MLP neurons of a small language model. Each row is named by its layer, matrix (up: input weights; down: output weights) and neuron, and shows model dimensions 64-159. Each number is 128 + 32 x the weight over its row's rms, rounded and kept within 0 to 255.
After each neuron's rows, "raises" lists the tokens whose logits its output raises most directly, leaving later layers aside.

L7.up168 [154 114  70  98  99 113 108 173 126 136 133 185 111 108 127 179 138  71 146 169 100 172 101 141 108 190  77 114 116 148 145 148 174  77  89 125 131 135 165 106 183 112 113 131 144 139 155 129 138 115 147  85 183 122 184 153 135 151  94 122  79 117 156 156 142 140 154 164 106  91 154 105 108 186 107  88 120 127 100  87 126 136  99 153 119  99 177 145  84 108 136 140 126 127  60 157]
L7.down168 [145 125 163 146 129  70 152 183 147 107 125 138  90 115  62 134 155 141 121  95  66 107 109 137 165  82 150  99 152 130  98 102 129 159 144 176  71 131 200 139 100  97 130 213 153  64 136 159 130 179  77 161  92 221 141 157 154 182 115 169 137 121 135 148 143 118  91 167 212 182 128 129 137 161 143  87 136 163 176 139 150 116 111  90 151 111 108 137 166 134  75 142 139 190 117 164]
raises: "ter", "elf", "ee", "ars,", "ting"

L7.up1832 [113  89  87 161 107  93 153 100  83 128 119 173 123 177 172 220 126 115 117 109 174 141 171 150 126 128 159 103 170 118 128 169 143 116 144 148  77 213 148  78 123 154 108 135 153 158 118 123 104  76 101 165 120 231 100 162  89  87 124 137 219  83 163 102 180 143 120 150 150  95 114 108 171 146 146 125  81 137 145 106 109 125 100 121 102 148  66 127 129 173 119 122  94 120 114 130]
L7.down1832 [ 41 126 134 170 135 154 108 127 135  75 150 168 142  82 104 138 146 126 193 142 145  70 152 143 137 116  70 109 160 127 138 170 134 105 108 126  96 142 184 112  98  80 100 107 148 195 141  96 101 123 168 150 168 111 101 158  99  46 117 121 130  97  71 126 165 136 125 136 120 106 157 105  61 152 126 145 108 142  91  90 165 163 134 137 136 150  83  93  96 125 125 104 102 153 195  91]
raises: "ally,", "ation.", "ation:", "al,", "al."

L7.up2110 [145 161 179 123 170  85 167 112 112  68 125  59  82 122 155 139 163 152  74  93 165 165 165  84 116 100  96 134 139 112 120  91 150 121 153 135 135 129 101 145 135 119 136 118 121 131  69 151 109  96  87 172 148 101  96 113 144  99 125 123 144 129 224  62 131  88 122  68 181 172 171 122 180 151 149 121 106 136 106 143  97 165  73 118 104 121 141  91 131 124 154 195 144 126 122 117]
L7.down2110 [130 148 130 114 167  95 108 150 101 102 102 130  77 127  87 107 179 130 152  90 191 114 115 145 147 128  83 161 124 101 150  88 108 142 123 120 132 165 108 150 110 163 135 138 131 117  94 123  90  64 125 154 121 118  55 127 145  86 155  83 221 142 131 116 112 125 106 115  78 165 128 104 102 104 123 108 132 148 149  82 156 186 154 155 154 114 166 115 141 172 116 152 158 104 136  88]
raises: "erman", "ern", "ior", "hold", "arian"

L7.up568 [ 96  44 108 151 146 130 107 141 183  95 146  69  82  99 140 108  58  99 127 183 135 143 138 175 121 123  79  96 168 150 110 168 121 138 111 127  88  48 135  75 142 174 147 132 149 165  39 105 134 154 101  95 163 151 175  97 106  68 129 172 189 142  99  96 141 138 139 117 190 100 127 121 125 158 107  89 145  78  94 114 144 121 109 126 171 114 133 126 192 135 170 124 122 152 220 118]
L7.down568 [127 129 116  81 137 157 138 103 139 134 135 103 193 131  94 146 159 137 124  70 105 129  63  85  87  93  78 160 128  66 155 166 114 165 125 101 103 124  78  89 126 113 100 116  74 132 210 117 145  99 116  83 121  98 124 138  72 137 120 185 143 123 154  88 164 193 117 161  83 117 135 132 135 113 147 138 110 161 129 186 167  97 122 161 121 167 137 147 166 136 171  47 136 169 157 111]
raises: " life.", "☉}", " life,", "s;", "stead"

L8.up758 [ 63 131  94 117 158 112 165 151 173 155 123 122  89 132 115 113 133 123 135 169  76 129 118 185  95 123 104 112 144 110 175 111  72 175 104 132 128 117 105 155 129  42 142  82 100 135 146 169 122 133 117 167 128 102 150 141 148 103 142 162 124 162 115  76 164 187 171 126 169 110 127 161  51 159 113 125 126 119 203 149 112 156 120 155 143  95  99 177 156 108 109 145 130 153 127 125]
L8.down758 [121 148 138 129  89 142 149 167  94 141 102 124 100  98 172 113 162 191 171 134 150 149 106 148 145 195 119 160 126 153 121 136 123 153 105 116 127 123  96 124 144 122 139 168 172  99 157 140  89  97 118 175 128 165 104 111 126 118 115 142 130  83  89  41 124 111 163 161 126 111  98 132  94 114  83 150 119 118  90 144 129 123  84 130 110  57 102 129 138  94 170 151 110 169 141  88]
raises: "-19", "λ", "–197", "χ", "ν"

L7.up1430 [146 123 120 156 164 123  77 155 156 122 153  92 142 165 129 179 150 164 149 179 115  93 119 106 168 150  78 105  98  77 142 154 118 146  79  99  76 167 133  93 150 136  90 142 118  61 134 157 146  93 136 137  99 134 101  89 112 119 142 118 100 150 179 120 103 141 128 148  88 148 186 145  85 165 151 176 142 126 114 150 113 173 141  88  84  74  95 157 128 139  56 121 151 112  42  74]
L7.down1430 [126 186 177 160  65  90  96  74 135  79 110 160 124 177 105 112 152 173 149 114 126 152 176 134 141 113 144 123 129 136 121 103 120  93 161 156 178 135 155 109  73 158 137 119  94  83 105 153 130 146  84 132 122 184 152 162 132 165  98 146  82 144 136 118 121 131 100 143 129 123  64 149  95 199 137 104 109 109 174  97 168 161 157 117  87 182 130 156 145 100 121 168 132  92 196  75]
raises: " then", " CEO", " architect", " manager", " publisher"

L7.up1931 [124 132 141 136 128 165  97 127 135 159 112 127 155 154 133 114  90 155  89  81 163  70 110 113  78 104 147  96 160 134  75  97 162 182 180 133 205 123 120 132 181 127 176 151  95 116 127 122  76 135 166 140  93 172 126 138 155 136 117 150 106 145 125  94 103 133 103  98 107  75 111 187  77 159 173 134 181 131 107  67  84  74 104 134 110 113 120 113 118 144 142  79 111 151 147  97]
L7.down1931 [124 225 129 140 139 163 137 138 184 136 109 157 201 141 123 146 109 191 138 185 155 142 137 114 131 215 148 180 167 125 123 109 121 131  88 104  63 199 140 136 101 138 161 150 167 141 122 162  82 194 155 175 121 182  91 145 143 103 114 142 144 103 143 132 116 164 110 142 125 127  79 171  53 131 140 196 109 161 137 116 111  74 159 129 102 123  59 122 124 130 148  64  92 175 149 130]
raises: " than", " list", "ment.", " (#", "ics=="

L7.up1786 [126 133 104 135 140 155 141 142 136 177 172  86 113 102  73 122 111 206 141 166 112 107 125 189 132  83 132 104 109  75 105 136  94 190 182 220 141  99 186  62 143 118 136 135 117 136  76  83 117 127 141 167 107 137 155 149 140 132 120 139 115 115 120 140 199 127 114 142 162 148 127  75 129 151 115  83 102 160 111 113 146 154 131 163 138 102 140 152  90 139  99 120 106 111 106 140]
L7.down1786 [193 109 116 124 114  36  89 127 164  84 169  92 166  75 135 128 152 143  55 113 115 156 147 121 154 122 107 108 111 106 146 114 141 157  70 112 123 155 108 124  89 135 166 107 134  78 116 110 119 134 123 152 165  90 134 152 138  97 154 169 183 120 159 157 146 158  77 144 120 136 153 175 196 163 130 122 170 114 124  82  15  84 105 165 147  88 154 106 179  91 145 122 114 148 105 141]
raises: "ran", "ries", "to", "iel", "ester"

L7.up1727 [142 163 139 135  70 151 144 128 146 133 118 109 197 146 131  92 121 139 137 104 114 129  91 133 106 139 104 179 135 131 172 101 129 142 111 121 132 126 116 182 158 131  74 103 166 163 170 139 134 153 136 170 128 122  88 180 110 138 110  79 158 130 136 125  64  44 137  11 118 137 148 109 141 148 177 143 117 108  98 148  87  85 178 133 117 104 136 151 200 177 110 170 123 139 157 100]
L7.down1727 [135 148 105 152  94 161 140 143  87  97 126  94 121 102 146 109 165 132 101 153 142 132 129  95 122  99 134 102  82 122 131 206 153  87 199 113 133  85 156 128  83 119 103 153 191 162 124 125 120 155 143 150 177 121 136 149  51 179 102  97 109 157  84  98 154  99 141 110 123 133 103 129 147  83 146 138 110 129 106 166 134 105 107 105 150  95 111 144 163 147 170 110 154 123 123  99]
raises: "le", "le.", "arty", "le,", "ale"

L7.up1240 [125 146 116 120 122 158 115 180 114 100 120 110  84 118 125 178  80 170  96 195 139  71  86 125 147 129 118 145 121  91 144  96 122 191 113 165 145 102  80 137  90 179 197 120  98 175  85 140  87 165 159 170 188 111 168 159 152  95 152 174 105  83 112 103 124 130 153 129 108  99 151 114 143 129 183 181 145  91 157 158 103  95 134 127 160 114 133 102 104  95 143 167 104  98  97 159]
L7.down1240 [ 90 123 150 131  76 151 133 132 103 123 129  87 155 155 127 171 201 133 119 168 102 139  98 121 136 160 141 139  71  79 142  93 125 112 128 117 159 120 152 149  84 138 115 146  97 168 142 130 140 111 204 110 122  94 127  69 158 115 125 159 115  99 159 169 168 117 154 201  93 119 146 124 118 142 162 155 172 166 124 127 120  57 125 146 196 162 139 143 184 122  39 119 109 136 171  72]
raises: "an)", "an.", "an,", "an's", "don"

L8.up2214 [163 187 121 124 145 140 115 105 150  96  90 153 170 158 145 167 116 127 124 141  75  93  77 170  48 123 153 155 152 173 128 136 131  85 175 161   9 159  89 136 106 114 109 125 160 115  92 119 151 142  59 123 170 111 106 214 140 142 157 157 153 126 142 160 201  99 182 151 161 146 116 186 125 106 122 165 150 157 169 150 109  73  93  75 100 159 215 128 103 134 104 104 142 178  87 103]
L8.down2214 [145 114 141 129 186 141 163  53 154 140 149 151 190 114 146 106 115 110 110 180 114  92 133 173 134  97 135 136 144 176  90 131 144 166  96 123 178 141  84 136 122 109  84 152 126 129 158 104 101 111  59 131 100 117 148 151 133  82 114 156 138 124 150 140 108 111  74 137 128 105 142 191 107 108  92 131 130 204 201 105 109  82 103 119 101 166 142 114 100 111 137 110 138 219 154 137]
raises: " title", " Title", " lead", " crown", " Championship"

L8.up2177 [122 109 144 137 179 122 172 166 147  97 128 114  90 151 128 100  70 198  87 116  90 154 156 123 130 117 117  63 121 109 168 102 139 189 135 102 127 138  83  94 187 119 103 106 128 135 135  95 152 116  92  98 141 132 132 172 145 128 148  86 140 169 113 116 139 102  84 183 114  76 117 148 139 107 150 119 107 120 134 117 124 122 120 231  95 128 183 103  93 117 103  80 135  96 124 134]
L8.down2177 [139 122  98 111  47 172 139  52 146 154  99 110 124 174 152  80 116 179 105 140 104 121 145 161  87 118 137  92 142 101 138 114  88 169 175 110 115 156 112  94 103 105 197  91 118 131 119 131 141 109 162 150 123 134 144  61 125 119 145 162 133 142 111 119 159 163  81 111 100 164 160 109  67 213 118  89 158 128 121 134 173 141 187 100 133 141 102 182 160 145  99  29  87 118 131 182]
raises: "ing.", "ing,", "ings", "ings.", "ing"

L8.up1276 [ 70 111 163  71 180 149  90 129  90 124  99 141  77 120  98 124 133 175 134  91 120 129  97 202 183  68 133 140 170 160  79 124 130 125 139 128  92  79 185 114 162 131 109 153 157 191 106 198 216 159 137 169  89 185  97 200 104 165 114 142 103 104 128 112 108 144 161 123 182 153 147  60 127 144 197 155  93 138 106 203  72 131 167 193 171 114 114 120 113 133 130 107 109 129 130 130]
L8.down1276 [123 108 155 124 128 138  75 145 106 128  88 147 121 178 116  94 115 162 139 147 131 170 129 154 131 138 134 153 126 125 110 171 126  65 114 123 115  80 224 124 138 107  87 136 141 185  76 163 137 135 132 145 110  89  84 139 102 112  76 146 117  87  70 155 108 130 107 168 113 166 158  99 151 106 106 155 128 142 103 122 145 143 155 136 214 215 172 142  87 138 126 134  91 135 136 112]
raises: "al.", "al,", "head", "ely", "gan"

L8.up1793 [133 141 122 156 142 134 196  97 136 106 133 152 168  83  98 103 144  99 152 116 143 138 158 140 105  90 150 110 113 187 144 142 128 101 102 109  81 158 118 164 115 146 211  85 195  79 104 105 157 119  85  72 122 173 177 140 158 111 123 125 172 112 101 139 147 109 160 206 102 104 108 101 158 153 156  93 184 145 116  85 173 138 177 151 121 125 114 137 143 161 121 116 151 149 133  73]
L8.down1793 [139 116 133 132  90 131 130 119 163 170 104 125 115 135 161 167  97  73 103  93 212 172 148 103 132 115  72 158 125 129  98 162 146 127 119  57 156 165 189 102  17 131 103 116 174 143 113  91 157 156  90 116 127 153  60  86 147 113 141 166 165 160  70 123 153 144  98 117 141 176 138  60 134 221 119 122 126 150 171 112 132 114 194 153 105 131 158 102 164 124 116 124 111 140 133  67]
raises: " Best", " Official", "ild", " nominated", "olden"

L8.up1330 [140 104 117 173 148 176 159 122 113 165 109  72 197  83 131  97  48  44 125 116 103  80 150 178 114 124  36 149 138 133  86 126 113 104 137 137  90  82 134 132 180 120 146 155 133 158 151 113 144 122 123 113 132  92 124 165 100 108 115 117 105 147  78 152 132 172 171 125 185 187 112 206 103 145  96 143 117 103 119  64 118  86 133  58  89 147  97 135 142 130  85 107 136 115 148 149]
L8.down1330 [ 78 134 178  69 136  55 120  86 119 168 154 108  90 107 114 111 199 149 144 154 174 113 167 152 135  86 108 175 169 192 150  59 128 125 121  93 166 100 133  99 155 145 134 111  78 107 109 177 215  83  82 106 107  52 106 149  89 121 150 161 174 146 151 144 134 136 128 103 109  36 109 141 146  94  95 134 112 125 140 111 123 162  98 118 137 164 157 115 144 148 128 136 130 138 101 136]
raises: "back", "ice,", "ied", "ment,", "fin"

L7.up1196 [110 151 107 155 149 125 173 116  92  89 117 126 137 108  96 182  98 204  75 109 145 144 169 142 168 143 181  91 165 127 126 175 142 130 143 171 136 122 105 151  88 149 106  81 131 158 141 150 162  75 131  88 116 168  94 145 172  91 138 121 159 155 156  98 130 119 114 123 107 124 161  97  92 156 137  80  82 108 104 160 161 159 119  99  89 143 179 134 117 136 125  79 125 136 126 122]
L7.down1196 [175  97 138 125 110 183 128 177 100 142 157 113 146 104 141 162 111 117 164  92 106 132 132 126 138 162 147 179 182 142 150 131  79 130 100 139 107 117 139 160 161 151 152 111 101 123 156  97 135 117 190 105  95 152  68 137 158  99 162 135 111 156 175 123  71 154 117 122  84 101 163 164  81 115 130  97 107 188  69 132 147 129  67 125 207 166 131 106 141 173 139 111 132 159 164  77]
raises: "s==", "s;", "s===", " ====", "/s)"

L7.up1194 [188  95 106  66 119 137 157 158 105  48 162  56 135 113 159 113  75 101 105 127  57  76 134 174 116 154 133 112 115 179 155 131 158 114 140 181 151 219 132 148 124 103 159  74 126  96  73 146 121  80  97  84 118 132 125  96  63 160 191 104 113 167 130 142 126 102 139  61 198 199  84  81  96 174 149 129 167  72 154 114  78 136 177  93 153  84 141 105 105  63 141 177 143 136  99 112]
L7.down1194 [133 172 149  94 144 127 132 215 109  77  70  95  83 172 120  79 164 129 119 109 101  87 139 118 154 113 112 140  88 134 127 127 169 126  90 173 136 122 169 112 193  76 114 120 184 154 104 127 170 116 183 161 163 131 148 176 118 110 145 165  97  84 137 120 109 151 152 113 103 123 106 139 108 113  90 161 171 143  91 142 149 149 122 179 128 144 144 135 157 143 195 104 114 209 170  74]
raises: " Company,", " Company", " Son", " colleagues", " District"

L8.up920 [115 133 117 119  98 175 150 137 114 116 102 122 123 101 116 139 142 179 126  98 131  84 117 142 125 117  75 126 137 152 101 126  75 152 107 166 100 155  81 134  94 119 155 193 127 108  96 119 213 122 116 215 118  90 116  94  75 111 149 111 106  97 119 200  97 124 133  97  94 191 112 146 134 137 129 185 125 137  95 103 119 125 147  95 167 112  79 159 135 135  85 156 131 146 218 143]
L8.down920 [142 138  83  61 189 120 127 122 151 168  76 157 122 135  91 141 121 152 135 111 151 112 130 153 106 170 113 124 164 138 156  98 125 114  72 112 114 168  35 100 143  99 137  87 144 109 154 119 132 143  44 152  97 106 139  87  92 137  79 186 156 130 138 109  72  84  94  95 111 138 155 156 138 163 136 141 120 165 127  75 135 146 142 170 202 126  23 150 114 123  87  90 127 142  92 114]
raises: "ares", "elt", "ez", "sen", "ars,"

L7.up757 [169 130 159 121 172 185 128  80 101 125 143 124 115 121 144  73 175 145 139 100 145 118 195 105  33 123 116 125 171 103  72 163 167 131  89 103 169 128 107 139 181 104 160 110  97 129 169 124 147 116 109 143  96 151 184  85  74 145 108 124 127 126  79  86  53 113 103  83 148 100 130 148  76  65 133 151 165 108 147 120 143  93 148 165 120 150  95  91 107 130 164 159 134 126 144 142]
L7.down757 [107 117 104  96 126 114 113  90 108 160 122 117 155 144  71 177 146 120 128 110 133 101 141 161 129 129 143  92 121 196 105 133 172 101 147  91 119 133 146 127  85  67 174 140 149 150 156 128 181  84 148 145  89 132 125 132 119 172  85 125 162 102 149 114 126  86 112 165 156 198 126 130 134 136 147 141  89 109 149 129  91 144 113 135  80  97 197 103 167  68 187 138 142  96 132  93]
raises: "'", "'.", "',", " =", " he"

L7.up89 [175 139 154 108 164 125 150 102 108 142 126 117 141 157 135 110 114 124  80 158 123  50 138 120 137 179  87 146 128 127 118  78 173 154 142 139 133 101 159  70 113 155 125 135  90  75  62 134 152 139  99 142  99 103 117 107 131 122 158 145 100 181 121 123 127 172 124 127 114 170  73  68 121 128 172 155 120 131 167 157 145 141 108 141  62 132 155  77 132 103  99  51 147 109 150 129]
L7.down89 [134 138 182 137  99 139 170 137 108 133  71 129 136 170 101 120 111 178  99 186  94  87 136 115 114 123 122 170 147 148 174 122 138 172 116 106  65 132 130 116 175 114 132 119 119 118 117 177  94 143 112 148 193  96 141 162  92 179 116 153  51 123  77 136 180  89 121 170 181 207 173 124 117 149 115 117 148 120 139 171 138  85  92 144 161 119 123 100 170 132 110 124 118 115  64 137]
raises: "our", "|---|---|---|---|", "ours", "rom", "uro"

L8.up157 [167 140 145 104 190 132 151 114  88 119 148 123 116 138 174 106 146 148 125 139 153 163 132  18 129 110 148  93 122 105  96 168 115 146 163 174  75 102  81 100 199 107 134 135 176 112 212 142 144 164 131 142 159 166 108  96 154 141 166 135 145 195 103 158  86 156 174 125 116  89 134 190 137 197  78 116 159 140  77 157 141 133 137  95 162 118 173 170 130  87  84 108 150 178 125 127]
L8.down157 [172  70  77 151 136 129  91 145 164 150  95 103 148 106  94 129 163 120 113 145 102 158 130  83  78  83  91 128  98 141  79 114 126 170 197 127 123 136 127 102 130 132 166 113 112 128 157 127 159 158  93 184 191 157 113 174  85 166  65 116  77 137 148  90 153 129 143 116 162 141 125  98 166 135 160 190 157 190  97  69  92 138 146 132 130 140 126 115  93  89 128 138 110 126  79 141]
raises: " for", " access", " way", " charges", " off"

L7.up1958 [ 81 133  80 131 106  76 131 153 106  85 120 135 192 140 125 178  72 134  76 132 135 130 108 146  78  92  94  79  60 175 128 154 125 152 114  79 129 179 176 160 145 149 139  80 124 152 144 154 103 125  72 100  79 137 108 142 128 142 208 153 134 178 169 129 130  94 130 150  90 134 131  93 134 150 103 138  46 171 111 146 143 157 127 108 148 105  94 116 151 177 106 132 108 193 158 137]
L7.down1958 [ 48 145 138 151  61  98 150 115 151  92 160 129  45  91 113 110 169 112 177 127 176  95 158 144 178 127 116 182 142 152 112 157 148 131 117 175 106 148 118 110 152 123 135  94 131 122 115 104 116 175 125 190 124 114 176 198 158 104  74 168  78  50  93 136  65 186 115 166 120  40 180 122 141 182 148 132 123  72 138 163 106 155 174  90 178 119 149 140 143 130 115 132 103  75 115 198]
raises: "ation:", "s:", "ation.", " Open:", "ies:"

L7.up1021 [ 95  77 144 101 124 176 158 112  89  84 122 147 121 165  75 135 158 109  88 139 132 133 167 152  50 166 113 107 100 159 173 109 174  75 106 104 131 164 112  85 153 140 134 132 193 141 143 175 130  71 102 150  95 162 202 141  70 143 142 113 108  48 152 109 180 168 141 134 117 142 164 156 134 162 138 106 130 117 119 148  51 197 163  54 190 152 142  94 132  38 139  62  65 107 133 127]
L7.down1021 [186  92 144  80 101 112 131 179 187 161 141  89 106 154 104 130 134  86 131 171 124 119 117 133 108 142 139 145 113  74 125  61 140  76  89  92 158 176 212 128 106 130  86 137 113 155 138 146 110 140 135 179 107 122 177 126 153 146 119 118 106 167 104  98 132 163 194 116  86 120 178 125 161 125 141 138 117 101 139 129  82 163 141 131 122  67 139 143 120  93  97  63 142 109  79  93]
raises: "ion", "ion,", "ion.", "rob", "ions"

L8.up34 [149 119 102  98 120 169 176 113 113 211 124  67 142 107 120 148 116 153  72 129 136 153  79 118 146  79 193 115 146 151 119 150  75 168  94 163 154 186  99 150 127 152 128 110 152 179 122 131 131 114  87  79 125 173 116 120 141 128 151 164 211 153 133 108 177 157 130 126 170 107 158 126 164 164 106 113 132 168 128 110  72 164 136 170 138 205 164 131 144 141 138 112 122  89 112 160]
L8.down34 [109 124 101 136 112 116 161 157 153  93 125  98 106 113  91 117 132 167 153 150 101 130 112 151 172  99 116 102 131 188 122  94 161 125 144 171 148 100  99 140 114 111 129  91 117 104 137 132 100 111 122 138 207 173 142 192 158  90  92 134 142 173 111 150  59 126  59 133 126 128 171 128 162 153 112  59 111 175 152 157 134 131 120 107 156 173 221 191  98 150 203  64 159 106 130 140]
raises: "ial", "ly", "ly.", "land", "ly,"

L7.up58 [123 172 150 124 106 173 118 136 141 182  99 152 109 157 119 117 115 101  48  86 169 113 100 150  79  82 134 108  94 156 176  97 133 121 141  68 108  77 118 152 189 116  73  49 136 144 120 134  50 167 140 131 180 126 133 120 149 152 117 176 130 140 116 176 136 128  81 144  66 113 193 134 100  97  96 157 111 129 121 101 146 125 110  95 135 138 121 148 177 141 116 146  95 142 139 112]
L7.down58 [124  46 124 146 102  97 108  95 146  95 115 103 125  96 193  95  89 177 110  97 169 177 103 138 168 110 110 100  75 179 121 129 145 122 180 129 135 161 123 123 182  70 141  96  79 115 102 150 166 195  79 162 101  81 143 137 119 119 105 166 145 146 139 141 174 163 142 115 128 140  72  66  62  86 109 177 113 130 133 118 169  82 137 137 112 172 173 132 150 116 112  95 167 124 116 147]
raises: "f.", "g.", "t.", ".8)", ".,"

L7.up1002 [165 160 155 122  81 175 132 114  67 125  63 121 145 120  96  95 186 100  88 124  81 111 156 108 130  52 157 105 157 123  78 160 149 149 102 192 137 108 122  83 118 177 184 163 137 149 119 159 125 146 163 181  95 123 140 150 148 114 153 153 142 155 120  89 147 110 147 166 140 137 121  85 112 113 177  80 182  96 132 179  74  94 197 166 145 140  97 132  94 158 143 131 123 113 147 175]
L7.down1002 [ 96 127 150 144 132 167 136 120 119 132 110 145 103 160 172 128 137  98 117 142 111 116 142  64  87 133 135 141 157  98 120 131  88 135 145 130 144 128 113 129 117 105 150 163 116 175 129 169 128 109 161 180 154  94 146 139 121  83 110 160  95 165 107 169 147 118 153 163 123 111 119 162 137  71 129 123 155 166 145 127 117 114 154  97 104 149 191 114  90 161 109 186 152  88 128  55]
raises: "ah,", "an.", "an", "ans", "an)"

L7.up616 [ 74 134 122 184 117 126 117 109 101 133 180 183 120 105 142 156 109 109 159 141 134 134 110  88  83 171  90 161 125 128  97 195  90 161  90 172 142 176 118 156 123 144 166 181 137 162  99  98 102 143 152 104 129  90 160 173 131  88 126  90 155 115 134 123  80 117 162 159 186 120 172 172 153 123  73 166  89  90  71 116 123 149 181 156 100 120 166  95  74 152 162 105 118 107 118 175]
L7.down616 [ 75 119 133 123 115  78 132 169 151 147 160  81 174  46 132 129 150  95 171 110 146 149 196  90  97 135 102 107 118  88 163 122  81 147 110 195 125 106 121 116  85 151 151 146  83 118 107 190 195 146 215  71 116 132  85  57 149 106  95 149 165  91 141 123  48 133 157 111 135  58 151 175 156 123 100 150  84 152 115 107  59 153 106 137 166 164 160  73 170 124 127 105 161 122 148 140]
raises: "ish", " records", "ie", "im", "ii"

L7.up777 [104 133  75  83  84  91 134  90 152 140 162  99 189 160 176  79 132 119  73  91 114 134 120 161 117  64  78 111  90 151 124 102  96 148 133  99 128 129 147 201 127 114 174 124 107 156 121 167 108 113  99 100 156 192 129 140 158 138 141 110 155  92 114  92 134  84 110  77 158 155  99 149 132  97 126 139 163 137 174 122 173 142 174 150 202 172  91 149 112 142 109 132  99  32 135 134]
L7.down777 [154 149 106  82 101 137 115 109  75 138  85 107 178 162 129 112  83 117 177 158 128  85 174  90 145  89 135 143 120 106 112 129 146 135 148  78 110 155 210 154 137 119 155  98 113 140 142 187 106 148 151 174 134  78 193 133 145  73 132 120 104 122 116  92 128  95  92 108 137 172  87 102 176 119 109  94 177 149 108 156 146 121 173 113 137 157 133 143  76 171 118 143  42 109  82 107]
raises: "umbered", "lement", "als", "uka", " time"

L7.up171 [159 133 145 182 178 160  81 160 145 146 116 134 109 199 114 153  87 104  86 127 156 125  83 149 106 109 105 145 195 146 194 100 138 167 161 112 161 133 102  77 141 167 136  78  78  72 140 132 112 145 132 147 125 149 123 143 165  70 130 146 146 142 136 132 120 144 136  95 119 109 139 119  92 153 121 119 133 120  95 171 127 160 122 161 134 136 173 155 134 143 134 158 191 101 123 104]
L7.down171 [165 108 203 150 190 113 168 140 101 118 132 161 121 111 163 150 116 135 169 125 152 144 136 169 145 112 123 118 142 143 130  76 137 171  82 147 107 157  80 203  98 126  94 105 131 130 151 129 120  95 119 147 108 129 141 148  88  68 193 127 171 158 146 108 127 165 115 126 145 147 103 164 121 114 102 126 144 105 149 152 135 134 136  91  97 115 173 107 152 105 131  79 112  98 121 152]
raises: " mean", " means", " marg", " process.", " method"

L8.up2123 [116 166 103  92  25  94 165 130  94 153 139  89 107  98  80 177  72 155 104 124  96 130 126 143 147 114 137 118 134  92  86  95 186 187 137 124 127  86  87 150 121 126 117 144 145 151 114 101 167 126 145  81 126 125 131  75 102 186  96 106 106 116 143 104 134  80 190 107 155 103 115 185 130 104 128 127 121 105 164  56  65 146 149 152 114 113 126 159 170 162 140 139 194 134 129 132]
L8.down2123 [133 165 128 146 128 118 207 125  78 107  87 157 110  81  58 149 119 157 139 169 161 173  96 143  80 152 128 107 117 101 119 137 144 122 138 118 161  96  78 104 101 102  64 103 103  89 128 113 153  92 119 123 195 165 123   8 129 206 158  45 214  92  92 122 108 102 124  61 135 100 151 117 146 149 120  89 178 157  81 139 119 158 141 126 163 133 114 119 127 128 146 145  96 132 163 177]
raises: "ry", "ager", "a", "oe", "ly."

L7.up1789 [123 120 137 148 179  84  97 166 131  57  86  91  93 139 149 179 106 120 187 122 123  99 117 168 138 150 118 174 119 134 152 151 110 133 153 104 131 122 144 120 154 149 152 148 112 103  94  87  94 130 130 118 162 108 143 166  73 113 145 116 130  82 192 123  86 119  84 173  97 136  94  85 103 113  57 110  96 114  93 123 107 128  88 120 143 167  93  79 162 170 128 122 108 129 142  67]
L7.down1789 [102  87 174 144 171  85 120 136 170 136 131 111  97 136 120  80 147 126  95 104 166 143 131 127 120 130 110 137 102  77 182 101 147  99 117  92 110 106 154  82  70 119  56  89 144 122 114 176  94 180 193  64 107 189 154 125 138 120 121 146 116 150 100  86 136 197 131 164 122 106 136 153 148 128 125 139 114 104  69 146  79 151 107  61 118 129  80 141 106 174 120 124 147 106 141 104]
raises: " period", " career.", " time.", " State:", " career,"

L7.up1991 [153 137 143 134  62 119 124 137 163 123  82 152  42 144 111 188 112 162  85 202 128 175 112 116 106 189 133 135 122 135 186 129 119 102  55 151 136 107 141  94 142 136 145 147 134 128  81 161 140 112 118 102  14 106  71 168 130 168 109 149 112 131 178 132 183 123 116 113 166 107 107 124 181 126 110 132 115  87 108  91 117 126 180 181  92  84  62 106 127 116 181 127  83 142 121 149]
L7.down1991 [195 152  87 139 181 102 163 138 119 103 108 159 128 158 107 180  98 133 139 166  83 111 163 121 111 146 117 125 165 112 128 149  94 149 111 137 132 142 119 170 116  51 156 206 186 114 134 142 146 167 125 114  60 143  89 129  85 125 154 138 162 161 143  90 135 147 140 141  91 144 115 105 159  90 147 140 146  98 176 106 135 171 176 112 117 151 133 100 208 154 124 104 183  83 127 141]
raises: "-se", "-", " sq", " owned", " owner"